{
  "n_layer": 14,
  "d_model": 320,
  "n_head": 5,
  "n_kv_head": 5,
  "head_dim": 64,
  "d_mlp": 1280,
  "vocab_size": 32000,
  "activation": "tanh_gelu",
  "norm": "layernorm",
  "norm_place": "pre",
  "norm_eps": 1e-05,
  "positions": "learned",
  "qk_norm": false,
  "attn_scale": 0.125,
  "bias": "all",
  "tie_embeddings": true,
  "parallel_block": false,
  "extras": ["capped logits"],
  "init": "normal",
  "init_std_qkv": 0.0234,
  "init_std_o": 0.00441,
  "init_std_up": 0.0234,
  "init_std_down": 0.00441,
  "optimizer": "muon_variant",
  "lr": 0.0146,
  "beta1": 0.9,
  "weight_decay": 0.014,
  "lr_head": 0.00726,
  "grad_clip": 1.0,
  "warmup_steps": 200,
  "schedule": "wsd",
  "decay_fraction": 0.373,
  "decay_shape": "linear",
  "final_lr_fraction": 0.1,
  "batch_tokens": [32768, 65536, 98304],
  "seq_len": 512,
  "doc_mask": true,
  "train_tokens": 561200000,
  "steps": 9195,
  "dataset": "wikipedia_en"
}
MLP neurons of a small language model. Each row is named by its layer, matrix (down: output weights) and neuron, and shows model dimensions 0-127. Each number is 500 + 40 x the weight over its row's rms, rounded and kept within 0 to 999. Numbers have three digits each.
A block is one neuron, or neurons of one layer that tend to fire together. After each block is what it responds to, as a language model described it from the Wikipedia text at the highest values.

L7.down43:473516480463542590585437492483523493521455416545472492524509557458460502529517397460476466580492601558456446549537464492452417528476509489474485485570465509526520488478483527540474480492510521500466484507510471451525464452469466411513506558419569434496439496492462488526493508476486475473465520507512581524552509494517549551507557538483455521529590477530470481517548492506507461517535
L7.down45:515456491454463548516518456488466586497551488493564505456490462488511465536517508502507437474455532490458552516513491475482513457480516527511574421506501566478535501501463463458569412468480484490504463480531437539487519466455421506471509529488443573419490485573413512465467549515518524478508519570471497561463540545509474522455476609405501508479480499546519508501552506433542498585485
L7.down104:581555481487441507508450512476471519491528508472537535467544492452456504502458505453469539538511481519449529449472459458549606552553522461496501455522474489433576441519458555457489488460568558472493505496486518521556529485446495505489483490525464450498488433529531483500596466506537535459516529535432529461534430524487468532488491497429479433571525484618480482356538497592496549519547
L7.down123:491545580484516436558557437468565486493527487496458514538488481553499574528467457439475518546487542551525456557487494527551428489480491471453458394499448479524590497438518467493551519449536532495475576528498548469491434505457457565442493475485538526536529573426473465429567438482541493482483423558461438491441524530475494531532483547440506448521622509544513563497506506513507481535438
L7.down165:525498497521493464469483551523529557521566432421512452481489497551479499484495514491538519555536448492443515544449478483527539486462478507525491474554493455470468489529504484536571446519520516512583489533543508405486498476432421465460502537507491507476513429525507476591521450463543470557521498498550554482514465477512480560527480494425434461552669458585543472491541510507541591493502
L7.down167:496532434497543561513501534566507459437501501526511481533429530488543489552583481534497501487581534489430557488567453521521552491479597475486504486521417554597427496543518466507522490509465494520547514454480524447509483484557506517514510499500549539414567570484498515474495499446514490556523449563511482481545453537497504504432530485426503492542607529549531508448521539410487474506466
L7.down197:469517538501504438567491493496512551480524477546538486485528394520513568401526425530528502520492454514405443511501438486470531518496484504509438446528495456478506479540504487509494496499531537544471544432526489451472589500470495478561461533490500528430507499511460568591464509473570449548470498484535529502575495453483529439509475484457491455539751495496461553563533496432556525504451
L7.down207:544469497425550493544542546460458527469555551501548470517450509525429573463516496435511530538495522526517440489552499507476545567514529428517433520531429502499533555512472593488532495471490523516494456501562447457487515504521512531436493555502503535506520574404439462492467494470468489483409439529530574510569495443514482500616397484479474528550708560476482498485489483438495517501490
L7.down264:471525483489490467572491503459453465455574520531544462483439463522483509493546474546475459478540524517547462512540456456467515607419485546521482464476510497496470454540586526462528496496537538578487514456529441520501496506394505500444476519423505529471446610538503517490481527490549481490510427541507513482537545424438459487504567589589500439510574536508567487460557515451497511453526
L7.down411:422433473469506534500515524459507503492539401507518506546543530459493520523538516479461476525465564469424501513521414414507486512469478493462420447500561518440477504523532485509501512432527557536545543540526531447545458532490423536487531520561481539414432425495487530507510545479459504526562545520482457541463436490518569492434514478491498477560662526525524549468542439464500531485457
L7.down423:452431433571494550531508483484457550461492509497503489482427469530441521519497483504515502463513507514481571492488441454477460426520475517500522478596446563505526514497501493497520515492525514491544451461562522520416516439444505440503482494606519464471510499470510533574493495471558530505600460559515468525517531458493510518447464470435450536578547457595456504430500543506540483550497
L7.down455:531495502538546483610461490475540520460506536545466458533519483458450517468495443486541481514448524510510478510515454555567485460504529443514424528553475548501498558481479526502529492466554542555468541503480435502438518433493460450427479424496508518497517532493463542494529552392481485521472560492498501482473503573493480589527458522501590551521648522475519456503511429576568522463460
L7.down531:543499471475510513502546519476477460529543483513563521536551476533507488505577471488482453504500570487449399508562467603494562516497515506519497520552569534520564476457527488507473459510547546505443509520452413497501499518530515497486535574441521446482476520478383558491565526499560437553463460460508452454544466498522479497487565524422448474514644470548524474472473461551479462532430
L7.down840:530519484469477480519479473550559491474502438499533492480484511503507508464513456570525501472547531479388489508543418475509510488472524480465495473499534482469492487551508476562524470513516532548469529480490534479465493498518522419499521442437554510534486489435464461522542532514561498456480522508529475490580463458498532549428513511369525436476726452499506458452499519481586594538476
L7.down906:530480515431506519567483537487491508464514509460547436534517484511499540573522457551511521555512516556432495543525456480492520509488557506487430460543488540456519515464479522633491447482518547510511519472561534459474502557421442448495513530432484520450525529470451537483499485459518448473556483540509525543473442531488556505466475478496461482531711457574483495408522514419532518542515
L7.down1213:558491505539398538550495478542519558451457541377426419564519443462490516536447420480440477485502535570461528485498466465472505458496487500481493499471501516481550397518502479512483526511423550518510500453531531512536450544499567511464512497408494457504577515588447561505483526515508519563558515483484501531501458532511465514508539501491500476485540474546445460447489526469463466494535
Responds to: Paragraph-ending line breaks

L7.down14:430496487494515508530496538510538498504450546454472452549503502528520541580522420469509502482493517490574499504477406534583488519491519519493508554531497565489454505503516432502522539471438420503459529494557476515508448560480447489560416520548535473487499523492490488526553458463490452512512443553498566559487474494565512514450511488475550437546464468451414547491464459406496538431460
L7.down242:566467491476522519575432497537512497567488432493530495445444466497449557495439497492500499452473480531510481469474463481426438487480494512429494514522507560451453456496516534582527517495506543575535457506465500456513487552449479495487567588449537570489520543464443578544473605517467484427559472485571525556521479483480534512516508579554529475458548532528480522483503502421538558514491
L7.down246:469470508499507534542514496532469458505515506538469518470541509536536540494454457451542523392531446499495533481503560550503546431506450553507519462496502490427524576447461503455563502494636500523493520487555517460474471487519414465449505471535405472516473525465505492490514504505463526530461450499496579443447568455511515536479558488567564430515524545498487469543438524499446518425514
L7.down292:455502510474470574507580498537451455505490488463451459520574468439527530501469548469436535456519491557501600514548529480587430434502544447528453543509477514488478450497495384502550501490522494465505464450517574458496513550444523537537384523482578521471516506487501466545518536446491470526533408560526503552518512433465448436461525461469561409543543542443461494448467507456519510492456
L7.down320:413496480442458577517528542475444483507561447469453558470455539554603527454450565515490521504525505415472544519517493492503515524558486499432460435471547571429497510575472465491465514494460496443477558501581554547485540506512475501494406566524485489550512550467491452609479523453534430545476483520468489567514526517438469485476488533488545512543505602505472427511491504474506448469446
L7.down553:544441474516496494505511582447476444469534526486485445509490516562508510486516536445519506543449543460520517509487469518549499498488536514478502519494466464509476582519466560489489490473444513509516439502457458463472464519543490540522441509589493553535516536496499506551545476483481526528467441532582443429504557521474549506488460521528504495468531493470490608482511495480478507491531
L7.down724:424491484561519503458476508507507424541436540495482474520545500478492549514521516501446502370497556509523458488446462484516496445488501528484505562523496518499521466468487514601518566519524513515487456485540524517487539491509502519470510497527439533512510526515539431549537493531518517455535508527471502503547458464543587466567475442502566502523576542458477527545481501355464515535466
L7.down862:468522564555531526536494506497530530521485478402499442519505532496543591524507496419413540470510491531520422502516472474469519552518492496537541546482536532504516464469485474541500594494480555471467546540509463433543512572434525550481429523544476467507518515452470537564456536514529481551496452570524493497508491438416537474468542492440556430536567484480545499494466483448539503445536
L7.down869:488499488450536509485475475544511498541484495431515525464526499524573536493517490446480500548512489492484481502432414557481499525460467554514507476500590500413458513502542575481554488450467520524502526435436476545511477518536486476517542521541488488531526522498530517550442537488493549529498526569526495494473513442449546529447513442444519439556415469511517504533455410517537494510458
L7.down912:515489484492567515527459583474518512450559418533491425489437458478497573468498549539459505473481507500526520430537476496494538513508527483476481509534479498475510453424478470514509495485486555532522503509428547410438484539506578516424401577471516542513523465507541501511468455472458460473493526549526475478523474485541516508461519541396522461448491446507511490401486511526531507422492
L7.down919:487474471435499468566546457484525492570537497466491477459442472436453503475522460435538473518499461465508520525442425458491507547469465487520556521482449480516505527484533436506555487557541451515517493456487558434494549477527475428456534453427547522535531497522470506477541478546485532544444533485475488525460473559529553490557457506568505472428463531466527515529466489470420464557483
L7.down958:506513437548467517429476455542489562556500511547540546493572570550443465501421469483502453441518461518421473528505430506518534530529430483583532495540539478442452527523502444497467512537541523525495440582561451528508506524538434478486522531451470455471531461498530461496533495525473509554558522525515459551449460422490475487441466523496439519552447500490455559514576516448492560535522
L7.down999:613583410452514508543501508512497480537591446518516426534473533527483482496523461516479499546510513489479469541476510513516475512445497508494477480552523530510510493459501475488537479565455515498461437471513493558488521593550501466500449506453485532587421473521468536447448423453468536465463488486557478510536519536469558441541542580566443566550547471474559555508465481432515513434529
L7.down1002:463469477464561494590503553465537463497474472529422485464522512493513492583528452552521487446514546479530513486540505475538510427459464516450449583510489455534453509395515505598508534511471538510479482466523505492555450534469524528582445553505547461559497472443452464584512523487470479470505470503554469494403539445499475520559549568522454463525505496427490498577436481542518497422494
L7.down1133:490539506494551544534439464444451421437508539535523456470484493522514522513522514458453473516529543523459489515457518465430492546470415518485455513453468532475512496499474607436440398466474506536538515516457445459435528582482467480513413498479506473502545545503534489502520480510541512423448429417564499467540500462469508449492509545547505481545461526543533434491543530437459567484546
L7.down1242:545510579494496546440465446454479485457494546556552455451495587490463482496517448513511520485533503446436487446527460480451521465483495449470524469503440540532506424497533477562477460501510462561489514515525474561554449481516429551403463560584457489453459531513487510548551538562482548424475488488534467528583526477491516458605518489516525476501481567532558498488433513493448446488497
Responds to: Lead-in before named item

L3.down189:407503488444474545448450497506513469513497422477498442507452408454526511532481464499559484527526537566520522521444481526472486524476584598545492490533536444478512511552506515515557547558518536512482541524534491464449394591419457491589511453501517573520522527501479473471574521517425507519532497462485516445514510478478449499523487505469472462521462532613460519503514530450475538507429
L3.down484:490495548439475500444483549515557480476484486432443521491499526561582521537431477569562457509590497559521495523425508427457463472565420494540468500544468483466520485522521497543473441517546513512466546453502506433461504563466428458588567434493501500428464543546530524534517460492465517479544498522524451507470509485463505551486465525451537494502517494504460506460481455516581539490527
L3.down818:532459477511516472597491536550532498458426488434478498485528489482550514604493455624407454521532487550545561486536554532519534500503452502546555571476472502562545472505473523508475530489509501543523532536448445471493470474470489486533435509505503517445455515540529482555542448520489492529524455455443414476514433419447483481499493469454507506534498512555487539499461508483550534501514
L3.down1195:552501548510537528495495504432443485512469517521550464468484523498529429535429447487502499478484450519470542494469561495368493438439456554529524486568479437442505474455484508522492494518467493532539567482498416467537518482506556493472437467396470481512545558517530530500503513502477482569553487537437588527558509496473550492545501466611517448524499511486498483432506426452469487441549
Responds to: Paragraph-ending line breaks

L3.down272:474503523482555513467538513468551533444524529499467528508476406473444540440490509485542616519517508519456436549503498559457430501500483553490506483479452514548499518523459481509437510548407404481470486559464475543543539502471460527522540476498505457449462496497549558477504483452493478476514467434551504461513549479579441504463485513611490501536531558514531575562585499524539542545517
L3.down309:497486474517467492424482478529524501574503504523543511474525458478551513504487578456499490479536483501534495470497504490453436505513570496441447528540528404467459513410472514504471487447459526477530488503432483543591462491516488537472440527535477523526459469501481527508546545544489503454541406494526458505562499530587539441488493492517444479440693531531514517564490507479470501444495
L3.down341:532528519459485571503532528512495543463457557493515483513540449446530504455537552470583527514566510516518511480513498440485523499593425491521522456492468552559535480515585492585497561542615458444489512496522520478439507443528476472480520531547554545436534451490524467496503459483508482524505490449506491503500554515507427505476510444428546432478494475536483514516511523564515523489534
L3.down651:466539417418442503400512497498487427420460514474549544515471455459521516496511456512543506505445388449549477497537427564471482401490459531504576486573494492431479447516525545568475477478472542466481457560486532511510541463552562516527502476561554497480555474401463537513471488510498528499570500469496477484470503544519532553491462553447478489491496530561535498505488449449527549529504
Responds to: Superlatives, possessives and ordinals

L5.down885:508475550496520574545491480597480557436508484448469463540501424521487581515515492434557554473553482608440539443570481512519532469512499527477507493603576514461481513431515480531559425505542542457587513513464485503497458474453482516512464530487540429389496519520482495519520518412466509510497437531519522484570479531536526530534515501445526467503516485573501488425482488484474508480499
Responds to: Paragraph-break newlines